{
  "num_hidden_layers": 11,
  "head_dim": 128,
  "positions": "rope",
  "attn_scale": 0.0884,
  "parallel_block": false,
  "init_std_qkv": 0.0228,
  "init_std_up": 0.0228,
  "decay_shape": "linear",
  "doc_mask": false,
  "dataset": "wikipedia_en"
}
MLP neurons of a small language model. Each row is named by its layer, matrix (gate and up: input weights; down: output weights) and neuron, and shows model dimensions 512-607. Each number is 128 + 24 x the weight over its row's rms, rounded and kept within 0 to 255. Numbers have three digits each. A neuron's up and down rows have the sign that makes its largest values positive.
After each neuron's rows, "fires before" lists the tokens most often just after its 100 highest values on Wikipedia text that the model never trained on; "fires after" lists the tokens most often just before its 100 highest values on Wikipedia text that the model never trained on. A number after a token or word is its count.

L6.gate2010:119117143129117123108134092141113129115139127129108128096104095120156109117167116114151111149111092134087133123140114144151122147144122125106121176115111103131103138167113137113155139111133147105130119139119144124143126170155107116103111121119133090169127123121083123199110136096126087149
L6.up2010:117157143117111137124128147130138132085134156107119104110130096102103091100190142100133110136109106145096124151130116128084126101156125133123137132148104111096121109141092098097127108109157127133161103134134129114125143160124123108168176154128150147169110128163123169116118071136142097170
L6.down2010:163127118101136141054129163094112099141152106125114132126129135128112133126108117165136147148075092163110157139152141154106098135135125098160148145119152130156110142173087094105099119140126092105176185116106101157114101112140145111128146130084088136142129124132112126109095146129105097114
fires before: "0" 54, "9" 20, "2" 6, "6" 4, "1" 4
fires after: " " 77, "\n" 17, " (" 4

L6.gate1733:140169099120154127107084109132114117120082164129146101139102126101072140127144112130133150122112100131099148131131149150161114156111117134151121129150123126153053110135152144108140103106200179130107145101148124143106105152156153141127117132106104128165136107098154118144121140107155118126
L6.up1733:146145108106133124105128140130129140097123137131118117138087114107120118148134138137136157114147115124133144113108105120096108147171140139139154085117137177134095107141131136106160114142148145126119112147141158144140166162174084127134164115142167106136118121121112156099085149104139137152
L6.down1733:128122138132129111168082136117113109118088105177162140111135081124125147126082107158089155183141110124150128124167093156119128095097133115103141128145146152111142111152085120124130112144088120126148129111167125142152080129120151137120105082101056162140127098101117137133137124105075128130
fires before: "|" 62, "|---|---|---|---" 8, "|---|---|---|---|---|---|---|" 6, "|---|---|---|---|---|---|" 6, " |" 6
fires after: " |" 77, "|---|---|---|---|---|---|" 7, "|---|---|---|---|---|---|---|" 6, " " 4

L6.gate2383:121138082106145144152141097096135074122143129093090115146103178146142114122125130115119134151116132139131117130176140148117129118109140156126111128134156117120100096129107142165125096097148066131172162101125132107085115119144047156128102130160125102140111142079101151136151085168100067133
L6.up2383:108190123135121090114133118119120115162099135133184170117126130117103158158164138139109150129136097145125141109123090117125132117141106132117082128165133084128135118137147123159108081154145154108130162091140142163090133109135175115123125122072090102140105130103144120147124116139089179179
L6.down2383:116164121096108103103149153109148108108134151145087133093134146130173124113109125141092124108091126183116112147114097127121168123135122136138136154156119115153177121114129152142159144157122153063144162129117086168130113125108116145141136172142156083109160143122129113138128127188153124111
fires before: " |" 66, " " 7, ")" 4, "″" 4
fires after: " " 37, "1" 19, "2" 19

L6.gate1428:138136127170155101102148114163118100107145147116136132123151069131103107165125103094081131119141095142094135131124107150089102111147093122118129071178122147127108115127078141121117064152172152166088163142135150127143113136106106137142117154126106155145074139130164129168166118137107106119
L6.up1428:136122171138121080135118128104126112149103081126147140140120115136131159140136119142178127108137119145127127122098123136152136149098120149138118141114163099105099116134124096160124107134141140173169112111166098127145156099101153141151199151166095155081111117156101126113136139124092119110
L6.down1428:104129137132123108160148146088146152105156141128144114091161187168132190100136089137128124114125121105193112118122127128112133106133128112147104158085114127113100088106099121110084103149123118153139141131127187125142112131117157145134118157127135126144164114094124122103117151121141121147
fires before: "0" 54, "1" 10, "2" 6
fires after: "–" 26, "9" 18, "0" 18, " " 16, "8" 7

L6.gate1297:143109081163142163107132143122121176106130127144136122100101122203080136101128114159154140150132165127096095145121154140108169132146150188124114163171191110089119099108172128135163111165115113148144123049103128124158102107127157146148098118122146147101076103073111149141186132158126121122
L6.up1297:134132139188134165092161092170130139118145145132145163131120094119104132114130090140129124080162168144101194161113131158140089146141145093176146156166160124125131126164120174156130104143132159118097119098119110156154096113126111158116116104098101087115102140127106122132131151129167141095
L6.down1297:123102102157114108141139139135065154149123114175104176134142120135116116124133131103151085109114156124151114116133125099114114122112124154126156155152129157137120100102139106127160124144134142125149137119140115108110189123178145148165124118116131124110119159134128153129154161141145136157
fires before: "\n" 85, " " 7
fires after: " " 46, "ore" 4

L6.gate1173:116127071170148163122139104108138084177130109100093127109134093118160115142146027112146099173134091101128131105120135144129124120138115133185143139127119128140107130151144109120135136093069102086127147122136102126114126127122088122162109159180151132128116121155111128096101132113131140191
L6.up1173:139130161102107126125158094146142100121109151109133125115124124102147136133098089141123122135122154081155103098158116142125147102143145117144087131132112140127113112124160110138189145113114113148098149143149095118153134175116190106142111198163105066136119123135111132142136092171098120132
L6.down1173:123176147152139133117105131127121133113104109113131163102165100118161096145100151141118164117171077060157111124160127126129115144123075121102108141107144150104114120137095086134121124131146150105110144092174097116145118143120118109153138160113133117121152131128142108077162148154121097128
fires before: "9" 52, "8" 10, "0" 9, "1" 4
fires after: " " 58, "–" 9, "1" 7, "," 4

L6.gate637:140085087080121093089111126119127124149144136111138118130109136097129131150098099125125134110132147123174149120155130124131154158169144162149145149116103127114117052146141112114092106123123151118087119130127146137139133134170109103106104097112090095115159093141126181142135065145115173126
L6.up637:113128097117069138161139109140123171069077147137104139133125180107102130134093115112170092075117160122130150141165098103178121132148138148106104115119107114128131116134127077145135107189096124085115117130081161114121111109134128157129115140109115149155135113131156148161117144155119152137
L6.down637:182139097155176132086119060147114149128115117140144136140121101093140109115180151143120108132145133148079151115092073157120124108122082115123137121106114113148150116094157151135098119110111099159133102143160144079164129153085174122162132116117155178117120113170090099146128147143143118133
fires before: "|" 47, "\n" 17, "|---|---|---|---" 8, "|---|---|---|---|---|---|---|" 7, "|---|---|---|---|---|---|" 6
fires after: " |" 71, " Pts" 5, " " 5

L6.gate1537:104164151127159178133171125118153127161152072108183147130122147153134160175134061142119087138081125167111109158125127121124144115105085128099153134115107152159146187104141136159127150091109160122103181117168170157134107122129123103100152148152169157117114124138114112156173119104104096088
L6.up1537:127170102123122091116101096101104116155097130160116089140122097131093077160133093120154099115119143167129113133134150146133139122133146148140151142103092146094088110102100164158128143121130128149115169123134156175146144105116135173144178118131146124143118142116139142114115113126115135133
L6.down1537:129146095143126143129142110121100098150126140133107160118135148159099113110130101110128138164180177149150087124128164115161158155125123155105132100136123179146139110125105117109095146163136124142090129139139142167158116135139164145088167134121155090124116145131105112139140130127156138160
fires before: "," 61, " " 26
fires after: "2" 41, "1" 22, "3" 14, " " 5, "0" 4

L6.gate1245:097123120127089120122113112127110090121176090141096146096112151141121130125112142155151119176132125113106123160151110158133131161127087142127120137087138153117131153117132064142163146113155148156128122135098120136101134099110146154095122160100147086118130114151117144130124139151089155121
L6.up1245:117109134148152116108153117140129125137179122123128135131092154126104098073109100132101105145124168171087112144103150167102121138102104136089121138120122127124130134138159128109159111091156183133058170129126150147119138123135140089153133097132103077108131092143104081151131086133135147151
L6.down1245:122092155143166094071104150130154079106146109134118146121104100131130124128123116142122076105127159163143189163135142128108121121092124123134118136094098096141091154144162098137129124114117103114123137050127102096143102168163163148130121121104156143162127142111104152142107118144130161161
fires before: "0" 42, "5" 11, "." 6, "-" 5, "8" 4
fires after: " " 79, "1" 5, " (" 4

L6.gate2132:119127110101147149105116099183094140105140128107100153130132169112147095126155099123111123115141135146128096110133158160087130156158126116151106131153152150159130080087143078129184089125172121188137149110114173149103086126109113113105092139120152101124108136167099112102144134120151145095
L6.up2132:114146101142123144152121124137076132124125185137107132073123166111114045133138136154117130121146102131113111128150158131064117112147103159126099134151159122100122093142140079124150137092134126184097180120133136134124084113100112117107068116101095095105073149149132102120079122139137195160
L6.down2132:145107131111126111153099081107103147143125146163141160115124166123134131143146164147136167137141112099123082100126109104130091119115115085087127103142135128096152099134081160135135166076124126117129123162089089149133150122145086140136133134132171130138116153086106102112140087152150124113
fires before: " |" 51, " of" 12, "." 10, "\n" 5, "–" 4
fires after: "1" 25, " the" 18, "2" 16, "4" 7, "3" 4, "7" 4

L6.gate713:156158123152143142166127152121159188145117138112158119166149143102093111090147124108139104132118138103106123107135127110130113107065160155079116140136168124107114123084112143096114118133148116142169169125111100121089149130162140129146105183114086114172116114095116143139158156116128142145
L6.up713:142101140138141150124129165105141103108119081139129125104176114124152137135110135148111089115102085168146157148185096104103134107120144085137144151165143116166137123135173145135109142117174124139126124092153135121191139130112070098121131142122141133083128117134152138109121173103081113093
L6.down713:116135133150173165139129145122106120115148090126162113154129147166160155124122130115186110118116128121150147108135146168122135112103110121116111150146109122077150107149106098158125134169132181139126140109137105153088107089146131059107100097173137126094134086110157142119117108144098118114
fires before: " " 63, "0" 7, "3" 4
fires after: "2" 18, "1" 11, "4" 10, "9" 8, "6" 8, "5" 8

L6.gate1094:112165143126130137143168148103123121121183107115143145114105097101114123078143116145169098125154089124154115145134129098107121138138117109183085120126110114130088149141159139103169148152145106111176133112159100099106179108097112148173123135132111119126154124124122154144088114132177133088
L6.up1094:143139139134131148115134170147171102112112172159122087181158140125103120128112153173119122176137111133138166114137107119137093120103175133124142119191113116123146089108108148077131119161134135136100127070108153135108122163114126131111095176105140153126112086125105124156140163115144134104
L6.down1094:116139111147129109130135154122158147128137134103118104137154122193133148170122120086138166127101125132138159115135145106147147146131122152101123141132159102133104116117109106166135171149113158176132123152127131155116146139136128087174134105123135147118138157114129107147169138105110100140
fires before: "'," 18, "2" 13, "1" 12, "7" 10, "5" 9, "0" 7
fires after: " " 62, "1" 9

L6.gate213:102121096116153147123148127141145144114148126138182179127103111083099088161164099096140120092140141175132118098159143146119113148108152097095157124160129116075142148119093165110088135118134150137111097150131108103139126170134116094145062112155110139117082222097149143132133123099167152125
L6.up213:144147119125182151150129118121108139111161167114130137119109098110135095126114131155129069124145154144095131106161135123140140179132156126116103116156138132101127141146095130129101121143139150100104119150140129111180148128123113123194094088196087140146132163123107159108159117114168152113
L6.down213:139135117143119134141087142166148131163126140133123134142118127109114121133162146119169145102175143168120164106083147140161155110106160107101133123128166116142132122132098158120144116089101117126162141156163091130150127109152135071107151091161125126138107089131092131099142138156124147136
fires before: "8" 58, "9" 19, "7" 13
fires after: "–" 19, "0" 14, "9" 14, "|" 13, "1" 11, " " 9